config.toml
num_hidden_layers = 16
num_attention_heads = 4
norm_eps = 1e-05
positions = "rope"
rope_theta = 1000000.0
attn_scale = 0.125
bias = "none"
init = "uniform"
init_std_up = 0.0488
max_grad_norm = 2.0
schedule = "wsd"
final_lr_fraction = 0.1
max_seq_len = 768
doc_mask = true
max_steps = 9498
MLP neurons of a small language model. Each row is named by its layer, matrix (gate and up: input weights) and neuron, and shows model dimensions 0-191. Each number is 128 + 32 x the weight over its row's rms, rounded and kept within 0 to 255. Numbers have three digits each. A neuron's up and down rows have the sign that makes its largest values positive.
After each neuron's rows, "fires on" lists the tokens most often at its 100 highest values on Wikipedia text that the model never trained on.

L10.gate472:129152125064127121111103147119151152159160104144102138114059140154160136083161130054112122096159060113149146150168157150119140142122117197097124164093166124145135154203150151088160148087079117169094124098117089084133156119123176157147136152149061087074111151167147119123102141125149164085124158128035177156112197121189127121120155085127142118081093145084163161124145104141112115129124142144160159167094128149103156157141098183127063184149173143137108098131184114135116172167111096105162166101137096107149119129096210200145156125154075138128059077132039075093113133131102132196
L10.up472:151143120083101203108165136136104095156136147102107151108164126104109156125081058123160068135129070135151117116141140158134117115078147120153169104139132147096108108126177175128137122081159169198153125149134117109104127170149136077117105150121197093157122091162117129143111102141163123123133096187137132068156166182118129156159084120108154162036136116132093094119134166096144104130109111067098088163131154081163120134155129127117147155143147136124140093098140128145143136170164163155133107119132210179069171116150147141138132042052119103175131181083091138037128208125137143153
fires on: " p", " O", " Ar", " P", " ar"

L12.gate421:160141111101192185128109095090179137099149122157145196199086164115127163111173190140182184151200154083096109110072122146139117132058109147125136209139129131158080059121125100065130167168146127155106158112124060089170112231092081137099082160184132124108125093148125173105120120114082181157112141156128124090094119154173143108161113166115123146169150159092104171121116117140100152181137145053149133158151146147139086138112117116141160114139098107115092115085101181129148105094076122100171187132148090149122129177104143154191129121075114128159077128158137088115188098195116101105
L12.up421:121078134205157105134137106119172108104129068131070151150128125167110109159130123175115138189127125127122139076149161149103135178088146132086129139148137081119069092096104179141151135121090173131165078129165150133200094141087104168095136095147182204099129124150142076084176102146120147155110135106151135123168141177132173122163135128110134135116144122113128163136089121118165184141144146149052114066156123092095150164105130133135132155191185097144127074188093166069095143091124134104130091079193106158137128125121194136098133140155129140176107106140096168179156129136155122179
fires on: "a", "ce", "ra", "r", "el", " r"

L11.gate459:116104071091121126156149108116140124141163076120100142126129070178125171130094111133149104106116150116113076159110123121130129115143143138092143151136114114125152128127177099073215164163075067133137119069127137101137115144125125166146167150103113120173141094128142161116151088112124123144182118155152135093206108105086103154123107182151140131159078075139113131144129169141130109156164109122166109100187118140118165166144132083152178177150146151149125107149159115142140081098159103190133126094087157220140123143149167171109085159127113134101132146133215093037108107131041127172
L11.up459:130054146126110104173170157138162183128083097097192108115092108150129131124145066117143098108147068133087112127100083130083123136144145113111086149131172109198103137072131126097154108130175129061123101116148139111192172066120105141095068103118113145136131078101136129066131116153129126150078095121080116137106113096168192107130101066166095121152098092112092155109066181137127137164115060100141082152096158138082106155134095149110151123114147111160156127125165112196129168173118076161146121079067119111113117142147082123122079072178137121153174123196150148111118113112103138108
fires on: " h", "7", "5", " f", "8", "iv"

L3.gate209:149119075094105143110107137131058133067129120095100213105120151140073114074069144105139072139092110109208118164124097125192047109133147134121163124131147114142147163142099138091110160106145134154096142179144133094158160170133138161211126153165190167169171128079054089201097048141127057107102133117090170145105124109158120153079142145163137067086089158155169111114127140100126061173086132117143144122156137143133120103096103137101114160169116146106127117099116108153128127154114100119086087133094092164086118083122158147081150144112156117105162150115121081131136169134129152137
L3.up209:112155179108159139129126094159117105150076142125089121127118102113142146090209148149095102130127079132135091081184073155147180097113125128103117237090101069146144152170179159159109172153125106130170102112151118069123102129117116115132057169184094156101134150138130100177120132134086091130105147126168160155064135166147145170100133156213069220058187119183131124151139205139105093132132118163132197131160091111165132139132138120134079107120120101112107136132139192132153089101116094112155163131164147110144097120147117115125081174090123141165125189134169133109106166120120101155
fires on: "t", "n", "l", "r", "at", "d"

L8.gate197:179133166135096089112212128153150116109163069087092105140093125094091082104133102151195146071132110131148099139100109156113115140125181123105128169155109115184121121055131062145131087146131124180135166061060138123152127198200077194119139142162135122147137124122179153096122137223166097127100137104099175122086102148103114054182132150060125154127128172099135119104101157083119115107135129106104148148172162077134119099114091168139155093135126152139060169127161114095100137112170077093085106121174113153174106160124166124074133121117140083166099098104135174134183110094074178166
L8.up197:122117111124168120107154136132128048184201094125152086101073142135108142095229181138132196099083078145119059177157121153118123137114158155077098058155136092141101118143132116167136153147146103169093138105116120101147155096142135146122164135160120154100165065098200096143178136117144116100143123153109169108120112147136094144067127177132095105138134064089065094153124118142094187147096114148171157143052190140126093213147163103126126148129121139133121195132112105164084171126145128108182184137115091098081160177173086100152137123105135128150146095117091075101138138126154129137
fires on: "b", "x", "al", " Br", "an", "ost"

L3.gate492:147152126162143132179108169122142180106124120081170135146151188132138120098125126118084079145150131074129140138107120100124119159093172103161181140158190122108104061127110116146157178168112136162090064085170118060107127114142149112173143168124141119138165159062091126113145099095149139126156115165174098127151115103146147056104169099147155102158153166170116129062119075086125176119102176074106083137166122137124119126135144181118132177078145180151074140170121109111160064170111126049124135075054120115191095092194103063134175100061093112103163158144108171172160089126113164120
L3.up492:111166106109137145190125134142101081141168153147155144093155157124102163083120218125127095150141119120105114124138104104130133127138121149116163129162114168117109079152078142175168120121117153156108130083158143149128133094209176169116099089203147100092120128060118130165148175119101076137042152188136107074115147162111132100183171092058159186154134116136077095129177113149087132124120144118148166112095111208113151125127153135181132155110176181100132145136122157122108156136130071141148155140092094116133158180091154112092160146121129090180088149166086133165103075071177134134
fires on: "t", "ion", "f", "end", "il"

L3.gate108:131163100072092150071159139143107129115072119119107087163148071090140164072074049104188215086136123067125064130149132151137087105122114091107115052137138147101161095117164139185133100121134179132072135087193137128143145101086113133156155133086143072072124092133110148118107135127102123079145108186093162068148165114158148140098117107185148117142137119179134194136122127185136145159115142103119147131179106149114150176100221160114166127146121153155130209086104142093134136123088144082164137123141135102111165126120138122148093142154065076111117119136078110123098182078149127154
L3.up108:122122135094172162110174094107084099086066114120187140201170098156159144097130096070046098105174130115149146146124120128119118088081130025111116088090135090170125151101150089092162128143100075090089112137118141148154146099052121162051156210178091075065197120064163116136117136112132136089150128110135159118139162173117140127128152148136117098127123138138130118054129132143104146055122103159190073155092147123121124113094142090125125120106163164173195123096106168158120116142102138089185143126120144125097154130100155109132168123145099118094077108112059135119110177104134130212
fires on: "un", "or", "al", "ical", "eneral", "f"

L9.gate487:127130170084114191155123075187132173075093105091117138108118117125169173178162098077132087085145095139144105125157130071146027153103115150126129116069140153142115184103224098089125115158161110104141078118146103067164127131096121116144159136123045130167119103093168126122051176179147106161157083113137075116077098162105168115141096141171181155134108136138151134119078126203133110163185130138174096129163140081140119121030144166145100128124128123105142086121122112132117118158187121155095123137102110128095114132081122151175151142131153093137083160134137201161118118105167089103
L9.up487:075098147093081165120157129140147140131115129101143140106139135118097113139163120125061158179131128083135128155097063154104180147063160161098124064158098086135093166096128159096144100114110150164098143178089133100116132089153178097176163105125132126071109094054127103122125133152083149175132068092145120109114134119152138150138124134130085068209098121147166120083236165109152137103145165116114117097157131154093145183188116088146132075131131122146074155145074069087138109131122097102160172142083101124188109109154120139154092095174084156085118121150101140129157085123228110125
fires on: "m", "h", "sh", "e", "f"

L7.gate475:054174078134154112125138094128148187125131141147118096157131111153030092072102106118114079147137124082183101126092128150142122175114118128122100097141102089116182119145180113160159116136152128177108097170161147129115117114114165127065121084155132187135161131127105185121145130097103055126130130098145166135120150100154144131069145139117169126079129162133081101113155082171092124078107088125094131163139180146096116125128138139130106123140116120123114093097170101152155138079133192155155088108155052126143143140099146145093095131103084136120150212177166103119178124136069113103
L7.up475:153144116090113119177113069111136142097094101109166159155135156042159106115172132120134092134113121137181134137124200139103178100081103096067180154150118121147091181131165112132178144114079095167088165152157134180136134084144137131086147077161112094112136141102127058107074074096131160110116170132185112134182144085149188116138113193155118110116137151112108200088128172125091129171073115087141129151059095123078079106126150184134105158137130127176104086114125115165147119192141122106242151132098129102092136165121129172082135137144105173109113172146111100127122126144126174151
fires on: " one", "an", "o", "if", "ow", "ne"

L7.gate379:119166095157117120114156144108102089089139149051148170164120147144114161073168164144126126137111117133187132129126125117125125133158169093140111140177139095144116143122149108125092127162070119161147100096083163142134067137106126168118107175089184126166140143132088124158112121202163072130137142160122189098143239154085141059064124066132183155126161093190062084124119096126117147129142110145089112128099199128088130137096124108143174087167101221120130136142108124151101126114102141084136093092152149150081064105124164105078128185098122132127088116142037100083122141097154103157
L7.up379:105117150098142133075144150157137141171123196107141127123147098082097164128131108173110072081116143128072132116149109085086094117131175097172120142145093131191175126172112190141165095087095149180147138142120165160082144122145095135192111154187156113081078120131117112170151149135125051059094113135108111179082069132096154153169197151097114150159177092150120112145123161117150121075144113094107160155123120177144167104135119107072153105129125160141135135178105137103117167103101115076137138089169136149060115123145104087054157115096111127171073124152158081144118165107142120131
fires on: "ff", "n", " also", "t", "f", "iss"

L7.gate23:056108152102185097119120154196127143111182202121107126091141100171060173069102130134163092046102134159124126129148109101088099168073170176081122155156178171169166098202170121127162115144108070140190133128115104139131122124093116101117174153129101116127153121114160137105134164192102097147122081112123134115176107166124135123171093152142154170132148128132088163153145078154104130098141116220098194148150160137178128101085125105160142104083102096108163142085127103151114146098106121166162139107082122131172182110143110145109111139127176083170127139103134102140024159087155124138
L7.up23:160154153131066088127126131111148081154159107125098167131171103125079166146147118131141118117067147112132092146133057173150130127129130160051111115136155082091093098165143096112119177125121106140108109109125118147162105094171123148132166092110112131100176057162102171163122087102091042161107106132100113122115147160100160132127120163094043106145071130157059088189135138140107161171069164136076167148132118132141105193094067132092161090158107088142150117146164118167159116158168145129206147120172138164077231167092158111181092154151157107173129128094095076136136082093169135139
fires on: "–", "al", " a", " |", "ague", "b"

L10.gate199:109110109110108142081118124106130157172123056116108109145147166153104135085110074064173168087111121097084104170192174100120129130126097107161125124068097098172132162065142115088162116123162095183102118184166117151076101155131158143136131146118162110088078106120169136117144194208118141098142128138122172193140131116102178124095235101110165144102099141084126207105130112166112093119111162156132096088126191199167186127156106122098114111079113074085128108088124140110152154124099133140155179122159097123133156108131109179108086077098089149157151098108128088115138164182129133126
L10.up199:135196129142143175094167160092054131131155130162125140156183131138089149117115180126165096123152148127126151121117108132147112101190107141158147079154128116102079112136116131119131131136155064151118156141107107123113103125138164127154132169088149095105064180139160099190129138144146066190140114071117148151145150131144204167091139096133117160081138131076173119167141130098138112090196186072209114172123158143164160170116087164084175163115143114116175152098162139073118101145109148142074165082113177130154145192071103169125110114094163092121145160106092112118089129117107113123
fires on: " Ch", " p", " P", " D", "P"

L2.gate319:189132122083075151072112145150062221119117108108161076125088067168141188165107137134095164168141151110175094126121155175132076134128153086114114153125154100133053139116156091177092146092104129130144076143108163135174163127196116081110125095176110125178138108129120087100091138193142114135144112068133112154150100162100096093155129181166216146099132121092137114120191132096080127123133125084151078138130097138081067077120161120123099152170122145164156063083162081123190122118194162081157110135169144094147061139143157099139133111119149115129121138130133143144153084140126138105
L2.up319:116087137156129115092158133101110145153117115103182096144102113137139144062136126103143125105138123158077111137150058168156086161118174163148121086143104142097133109111150102130176089061137119144132178118165128077137184112146113076089135074164137108133144154128108113067176145113124078091184069165094158104167082158092102117099132139107192124129138170124135106098107154069102122161124097086166129047135184165082141145139111160184133077109120060071125125140129107088068109163094138145120108145157141122115076101136156111184186121068096157078156121133123115068090134095175101144
fires on: "re", "e", "it", "r", "h", "or"

L3.gate21:145134091177126140161161134206137086092101188139206107102087135135155077112181167066086150153124119173157120115137126142150115076155106103132122124162082124101148115056115169127104079128140128057157124077126077103113213102160082192107176158116070110205124085118134180144089103143167088132134144131129129148200145147142106128084140145079139090103133185112179114149131074070115162086119088095075131142127135079090105158144131155137121085135184147171130189185173071182129120071087132126128167156138064154107168125105107132158152103175155144161081126112118110143113212140079058100
L3.up21:110128152156130138082148148127105119120158149131180118143156127161154046101181133097184122104144184132126115133110164171155164133164179140099169097065077148130059117118134079136094087135152136090134140151062114087134171128126094154125145136142137169143115148144107162139108102116168151120074171159128102095126166130137183132183106133102089154141146115159181090132147081055125142119164090090126133096078169107124132124079124170177141129114102102129103163162114073091190098079124161137092147145138075138121150189094104121173144141107126119160115148074180137154200159110070108109
fires on: " |", "us"

L8.gate1:114128072138105159112136105140116155204126152095145081160090127122111117085190092052127125155076135080114122175070099142108145167074092120136108154153122157105172135167132139195112143124197113084069131139106108098117107123146133119149062094164073155068118135134123171115070093081110154115122130061143174117081107092155137119144110082166123091098096117127150138154215086152145122148155114042108173103116172125140104157118121122150137127130154171168096121084168103129130167168097148117089099144129181100135140171127116151160156104169093100109122147102176070112140140114087202089
L8.up1:141173131121093112125093094063109099100122114135134061112163154120183187167149085147184093114143065150110155141047204132170112116125179205147136194088098115136145159143160137140135148150179143202115097120162123153153150134159138108108171134124119134167066104116107089152069096089114087118098123129100173080147096166138095116152125168191145087101181127191105070137069122183108149152154146215117178122121136162072092132068087129159132129114133142126121104146093170174107153107115136119097142125135134139127161151098161108182106114195085106126038088140115127187090153138116187101
fires on: "if", "ro", "a", "o", "up", "ur"

L11.gate249:114159147128094107174176153105130089139153111174155098105104092130116155152111114143167135139129119143119098092174116131096140107095074124119137119150133130145107158101105158105102094106130151154099195149147160163095194142158097141122111114095118168105135086111139139143140085110119155147154120168130166132194062173080155114105128167146154075152157210104172143136129154115167177196142126122085147182137199121059138166203158130187133157132124156128074108098146156103079114165172155141131123156149182097099169118187064122152111091093171146104132111161209168117182103097062100172
L11.up249:109116093110177133164158124141115108124076162098106076159131144122123168121113107134102144148128147158173132153108093150139183069146105121162079139150180180142106173157197190173126133030186148100090088049110072179106135153155122131148163109141133113133134081141156049158097129118166095103127146153138198089088093145101126096139119098122057100092132110126109173109085139164123130125111122147081135130092114178135173144181136140161117145121133118133100109167085143117129149155094096079116090154221086128098179131141116050124105104115110147176176148128167144082091135077087105140
fires on: "y", "er", "ar", " th", " pe", "e"

L9.gate343:152160094166106146182141131118100154189147149081170165102134108052087117108157115147163135169119139208125093173139107102146153138141176161118135138158095148132161190119166156098132158049107193145148085081115107109175130155135130164166172139168088139137098092043152154167109131057130127126098114190110117161100122144170120100134115075137211066101072115131159151136106133159097093113121152141190150151120146137121113144155120133157139114112120126143141122140077083184147165159151122126150138119174117084149122159134114120107081144174123116121037139098174175169085062168190101128
L9.up343:152135156177150123142132148172180136204121103158174133100121140146118126119108142118171162139126085140100111105112147127136121114213164114134133131089157113061076140143113119138119097129102155152201101159098139118114103095163142115160160110101136122073127139133098139171132113162140150170118140126135143099134089161101120074158070133108121152187147143134148152082135173102100148129175115128121175157140174211189120187169194107151137104127050079117123086089146210109215141141076104116167146110110126134106135168143147120068106150114106117118158083142165063137102114160177114081
fires on: "orn", ":", "ed", "t", "th"

L7.gate155:182160100116137175104160124141125143162101094136109103181080076179110067117104144137150174111123158203113040162153178184099133131133099130089112097077168127108187165146162100130162142105157141180130148104143155116149122125171109125161137148147111084090101137159144129194162129128088172099107154109087121100142216134079169125069203120169127170093153136188114158158155094150146135127111194090139122108079113182166135137137187079087087116154072104162131142119106123090140159095184146112127145123088167132141136141100129159199148130144113146110151156107135198159149120135114102151
L7.up155:133132138102186180088170174131136125108125123106147100131135072172100096111072102121088082160099116194141102158097167140159136138128129134105098138076187134172115094138133101172129180092158111129160107144130102107121073107181156128155079110122113084114081183092189086132122153109095170107087070149107080128190169160123129149066049117186140184113173127111103129092112173151090141128165164112119134088145229088157106131140146066099091132103090154161159101132181098124120156140154122099113159113076124095049216116149178144147112113103183159089166136084079153144134175136128072157
fires on: "al", "'s", "ublic", "ary", "ic", "ical"

L12.gate112:096163056139162118173095120088079112135105140170127156116166054094115074102083098129107116105097152116144150137109128116134110165122147145150117066092172105073154147085122126129088111112122125093195112142173118134174097078173112132141075146117127125174135109155124154092075095122128130091156145123151107112133141086148172091087153078175111092086131140101159155162130094142136155136077105102193131127129152107105105126110157148071109121138145101163160131067114079121084036107143069135146128137128147091160173109126108149070158180215142130212109171150068187149110144099124197179
L12.up112:118113128147144152153132089083124095134120135098190102128134135105165083122087158153112098129096096145166144054127076121121122135134169182152141125117074146109176082123084062183149119109114170098158124096113134098065117091165208044129189125173161146161128145161131172094151170159107154125144126123158172149132140117105077136094144122142132101137104094201147139140140134059172099078074188107134107143150089164130115114124079091079140160109109140095149164121137106112124147172088158146189103186146149185126178153082057136145087155167148142094097143132093089065140130140085147148
fires on: "in", "on", "c", "en"

L10.gate396:116118122123098145235175142135121126164147090141133117105146050128134142133143088128134086153143100085135093103121146167154132111140130130136151139124124095199133103082207081071080179126209128153182080166121111206180103168161136126136091160059133082125142115120158172164108140153124129136146123122158147197159115123101161110096086119135089127125128109110170189108127091077187105140171138145176099118117155092144118138198189117163125141110131172153178129076163126123181143126166108173162138146125159127125137089189135082162152133118114103115142153103181196109094131082121089183
L10.up396:049137091124147153090159074144098087047091133147133113145114144114105104134092097173146105142055161115157089147148074150135090149077169063175116121144135154144120138154147122129205104127100133097113119157166167141142131198152084180162128160144158071149136138157126142135127136134149156163118153110101106134069153065135112163146092104118148096086113133135157231138094105097131055143156091128121135182170127130119124109106152159164128101110135141133115162203141165102128131162160100133106119096128111135218092136158111091107148153145177144077118117124153141108063081126107144086
fires on: " m", "er", " th"

L12.gate176:081128147060125059117114140179116100118076151158154157088126111192117130140136151120087141133092073170102150152160156107162130147107161109102091172144119157165143159142114077124148177165121151096113150191025182091120165105114176098104143168127099040101194116108117142107191129140100112136162139152161175178051144126113129118065124103089157122103148084101128128113196147127153160148131198124153163148090217153095160099095100123115108144125181109130161113146171155096130137159099128152127154134178116131099090147179126152118108039130057148128113116105120075154155134163137147108
L12.up176:134109122097133166103131152130129129149122184139161141136136090134105078113133073135153079141131154165109154058155100135126102104112121142109122114105188163138133135097201177051153165154113066122146174105125135048129138121135134087122127157109108105140102088127052147109126119050156153164068151106141111170139118157091130161145096153164157155108096168120148082118073115149072134102144216141127140117095128110135103080140076118110081100154138120102123096140120041168151133154133143143116150110122131110131145136148144108158187178130114151082092206126144093077163211128071133083
fires on: " a", " t", " T", " g", " s", " G"

L12.gate269:119171143051137130138117134161153165140129088206120126144086077175132169091163118162174118171126189127121152146120059111112122143202137161108092161160140106170119113149092108131192108105164123125153125088122132170144095179136165101167140067037064127133109081153149197148121047169098100138167118089140134086123064103154169098061143124104122122157138106206164132159160125119104080159111145145174111156157097126103143123188132095116099105136185111117123140082139093137147061110091122176103127112113159131103127131134112164110125126126174147118162148199131115115119092130145095162
L12.up269:191133155150117145065063188106102105098123134113064148138122135111126115146109118169104136177162180186091120069066170116163145071134126153126130122112120084109186122164093153170097150174158128163145168094124116152076165173142088140106112179107139077167138159098195097114118148126130179117114107194133124146138109128116121173109118097169092098138194144142123133139212196121103157169163159160125129151077121094154145168133180089168156119093087139101147154142152105093120176091098124086108143149160174118127136130097144117135152127102107179150145157096156100097154102159132144051
fires on: " of", ":", " at", " with", " to", "ived"

L7.gate297:145158089107140115134090158101099117160104126121103103073156144094084149103138100148040133163117075119173086113138127105111140137114106123167137195123111099082117125112112113150139110167101167107178135162137194132108113105121111174101129123175087152136174158174140146147139114158123067104149063064130109119137153078170159189093071120112144166185097121143123162141189078132151067157126122062137142138157087106204126116104156123107145037096078176103094097198119151094143129127160123131135110184201119104119128203104102151151088155097149103161158110128151107133217119138148133196
L7.up297:130180153073154135134120132153097119159076099125095149077108122151100190136070092111116117123080095192168119086137145115209085194107053106089132172141087167113164158149114162163143087120098171078090142081087135111185119133133169162103124165114218099104103139084191126057155193085138071134127084134140102112144144117141122132116156112145072085114159121099122156109163107180137131143143091090177157142146144092158170114147133104134163146122129179179096148081132150117090102123135151114133124108198160153148199127157119149123088140113136116115133136162118132090138183074120170141
fires on: "l", "if", "in", "ubl", "k", "up"

L9.gate445:113107083159164154138136166062168173164162130021150082126143124151102087106144075161154094123125097171148173168070104088097143163183071115089178159096101164119174092097146108120119078118150097149075075121125161104170126185096082214103168109188118110136159124111151150193104116112126137103141169092157191192185111144146109125128109120139146134163129090087151140116075125157107128169101086117148136214120128147105169153094084097125106104126151081129174117097103113154125125142133164111116127156159189136147078139183188090129140181139068119106064114177134090148150059101142130107
L9.up445:117149166161109160161150097164150124154163136141150120147155209133207092146154068152127124141098123145186152169116097126050100131081108124089168123115115087127136147187107153173160137117081141153096089103125164135150123123160176148125190160121094103181089152116094208158120077139133096091222181083095200164086156134139158163167142156096148074138172148149132118139093115145057212111109107135094103113144136134115096169148155147130132122130128072157151147150118077142118152148138164151105111147096116136060133177120137139116105191122141108109153101105155087126067126099091087104
fires on: "ed", " made", "t", "ing", "ost"

L3.gate27:133153150153142171155156105161101081044140103177204094099120155109094141133166119103126191145141110145094094147127124150183134132051162156120116153096081098140188064147188122137152108119098149107162171152074188069166118144137160095119144150104152119136151130131108131114154134128048137135101128178176170137136107114159135069115118184192091132114141116147083145135117136097118129130158139104126138121093164076149074107139111178125141166087104103106086143070111065109146187099130132129097157085142083143116120088101066142160148102125129132138118094103111081168107091142156131099
L3.up27:145131188117132068153201097154105137131123121164170158124102199120102105149173104111129144160083042111062153102162132089123168132130123148120130198155064134078127098144142168199158176177130133093101111117150180130118116134178130126100110103170180132150125177144131108107053124139155095171146154140144163121098111153081117190187139077198187148085084148118156157094127148138102118095104072115103094088148170095095130150114155097002133094092112112115102082101113113112093161081137120084107129073177148173093139142085117158191141108126127145102112150107134072130135144155148146131
fires on: "ri", "j", "r", "re", "ce", "ult"

L3.gate3:120142114108096136113141107214152116181108198125144036103106144083130106157108177153150110135132151170109111113119094144122142131200167143095153121092131126095136137141153169174075119160134116095162107126098150092142142128100068167085119187146095095170109118148048143147094163108160119169118148154163085144124134152191077070152143126105107131089127146148057131149167089092172140078173126105157059081068150136186157170176195142155084102127137127108108155125122054118123147110157145096139151169094115142108159109093132174176129129089170126135089116083122144191141169144086096136
L3.up3:152118097197139041162170165180159135192104138104096069120177176140099043138114136079168137150123133158111140094146094153139060120152187077108163160094102161113149139100159163156118152111101117112130133135153213103129139136129079188116117133149108147162069105185120137100078151182066115072156171083107174125141117156081111120172114146124121148133063121157109103155141067112138150093149153153106097135098181132139132103137113176163152178103080118130136115111160143127134164095128129113134108183115087128116129162124137141146153134152135123107109100120188125161126110137072094175
fires on: ":", " |"

L12.gate287:097189111101067104078225125057098139100121124128189074137075110101127146095086074194146137137101110115079136107139094100135138121076076128139092095126171117132081107147103089105128206117160090180137131137130156139094130098137112173062105150131145164109149098081172061179155083155134137084167146114120125088146133151165149142138144131080150085111173086110095149158119131141129126130110110121137133159077101078117167170134114121102189156092107194103101074112095115205162136138123088128137067201146133112119136175093162135157094141160153111186149131092107147090101084089118123148
L12.up287:142117093168086143121160106152117151129132187178108093123108164092140167084126126074148163125100110156112101153146094126150179115098128148085130107155173024077125165124154131141145102160086143174151111157097160091126117188139088185125100124132059192106123112079135083098174144174129156062174116134176152107178124151120110130130122069112119059107105119156130095168148098127137081127141117128124140139141137145097157130185117136068136146077091140142139075089087147106153116070105139113156111153071119144136155186089198107087072176187165144149134135147126085191113186118141169165
fires on: " Ch", " Mar", "ar", " Car", "an", "b"

L11.gate269:106158146152094108128140113101117146127185141169151133114115173107099167048133153126108094112117085106182044146089057164137093120175109089117116136108185163118124123131186117118134111146142062118082178171102097154083125098153121120170140181106115097125110094128086164135088146176130107119099175123159134112078125154134143141138133092089158095155096090134113145121144142189115156220127207085158072128104150138110114132139106147134127131122130132134175042115188139156130129142106234114118066128068099113121125163075128127093180096103126162072148149128194135105188133124116114109
L11.up269:103123159121131125063181147163144145198161064150170167118101108132162122113108122150166066133130143177104157149130114146100078093128119132133118115118201137134071108082185146080135110161105067117125172084165168074154089090068163108082124167121131156138144154163138154148094151145133153160067151122088111145106201142132118102165110095124185091164150150121176139100127126143092093104132160131172120111134120124135074091147124096104114154120099133139157143187159159160144051197091172121068136182121088131109113096091147182113122105165090125093121135096212123145139139158090201136
fires on: " T", " H", "T", " t"

L10.gate303:160073146019128135162125105057061179114098161134196129102124110124133164117159102114126076139185131085092155118113080148060109124086131098106141116150123152091162123164142163098167151149172151069153147139111081097186106096087179123121095157164131134095219154108153132170122179126148152102135092108094148129094101140112079111158056112075149080178100115110160150183104128137093109102182097131116114135080141123162131154118098150126090132142132096139167135118115138150174093151155096125195123167156154122192136125138064142065155136103124132143109107149172124169137116098073135083
L10.up303:136073109118113123159122134047125083150150041160053126126164140085151181136161148122192110127168095172178092183128080071150137141134119120085134115193132109119116156112125155075128141173112125151167077166168130177094146117108090124132198144069129141110116127117160137121093105082111150096088178126176130118132140127109168106094131147119145124128135066142124084101056159127084099150099162148102111153141149120192151133124154126139037089167147120115114144113126128171136125145135097099134175138156119129091114118125104181173141122118097137096090110096185130159100093117109164162
fires on: " T", "ow", " t", "ed", "T"

L6.gate17:085178112068105173119118152144108106107121174097149083154132165114088132092088120173096193122135153158109165119116000105072113117128105054119154114170099167080143115173134112147174108133152135176154115189179177109095128141122144119068196119119107193088156142086131130141124128181096070098145127094119102104169120105138089175173106060115116151112060107107148158191122147105116143105082179113090158110119120116150160157082099157112078147136148126155161131169085078146130154175135117146137129196124096069120120112110162164123071156071159205153133103135126150111126137123144071135
L6.up17:094109086114110136105121098182106114102107204168118120159140154125152136052137128137175143108124165168097094104146166155113110102098077132137147172165152152163144145146106151134117088086098134142129163116065174138162153168089161105092144079109148090199131130090134142169140141205106170123146195034159101106112092108168092146145104168041092127158077118169120106135177124113160092129154153121103082136135117158131168114181120081108095126099183140098126136184100093110114076121096110149164177178157125098093102112094093100127123083120074162119172109178085099055130119119138145145
fires on: "ar", "an", " of", "ing"

L12.gate442:117135127124183141175135070153091143094098119118110097104148132066102057077123112125089131084099053125149143114124179171131162079131113172150114138126100107073155137134137125121089158147096135069119034182096158087106126177135144142166119117134142130131121117156123125112086131124121105123065089096143112134087073109185141098132127104126091108142153092120115106112191130104124119149168113101101133080143145202134144116101121163148072097155120133117095097114107118121102095069125140116163125189105177157131136152123182094116109194159097096114103188083126112115136095160098179157
L12.up442:144151090121068146152154121121114125084108121076186161108202165169104086126106114121074097135115154126167058133136102115118134195079150151158147074169135149154162173108141153153120127110118163127149053097099088111147178128156107183147147146158153145118123146156150138087151113098122058144152110123125115150162128085168076131111120104088077174119140100121138175130164117124139177139138130187137150120145098160117140147150132097102141148115096100130134130156140108153106054186167128071125130149216164162165127107104102171108074131153110128152092078089099128132140161123143122118
fires on: "in", "on", "ol", " bu", "l", "n"

L9.gate469:135135116084094178162126125129198158113213168141154084081119082141179103130111142157141124117136104121034109156093129077141101097162185130108132106161139077147126097106124093122061128094068146052139085125124060103091151142135138132157115208119157154129151110113064109158113119198159059116075142163059086051177135127103074121116146093137082133113054085167128145107065118180141113132147146121141104159085138149129112129201145135186147140121140198132108121181124155129117129084150139172131096128139107136114118138102119124136134145189078144152114123157086080077116124083101103176
L9.up469:156144183079137140169121154149113148104156179136159088108088124160128114152134150107130104107163178158194146168143078119107161132130128087066136112105159145149096144168090078117147142111152078113129108076090088094192115161117153110224060101109108140116156171105069104107162124134136113088124071134138114140130139137139165102094132141161082135149163105140086130186095078108149133178072070116146136118098119145118120162202078231145132111129090128105123100124131155179120164080094142132082068099112111163099087081135119115106125090124175129174098102150121116072144096119138115142
fires on: " h", " f", "th", ",", "h", "el"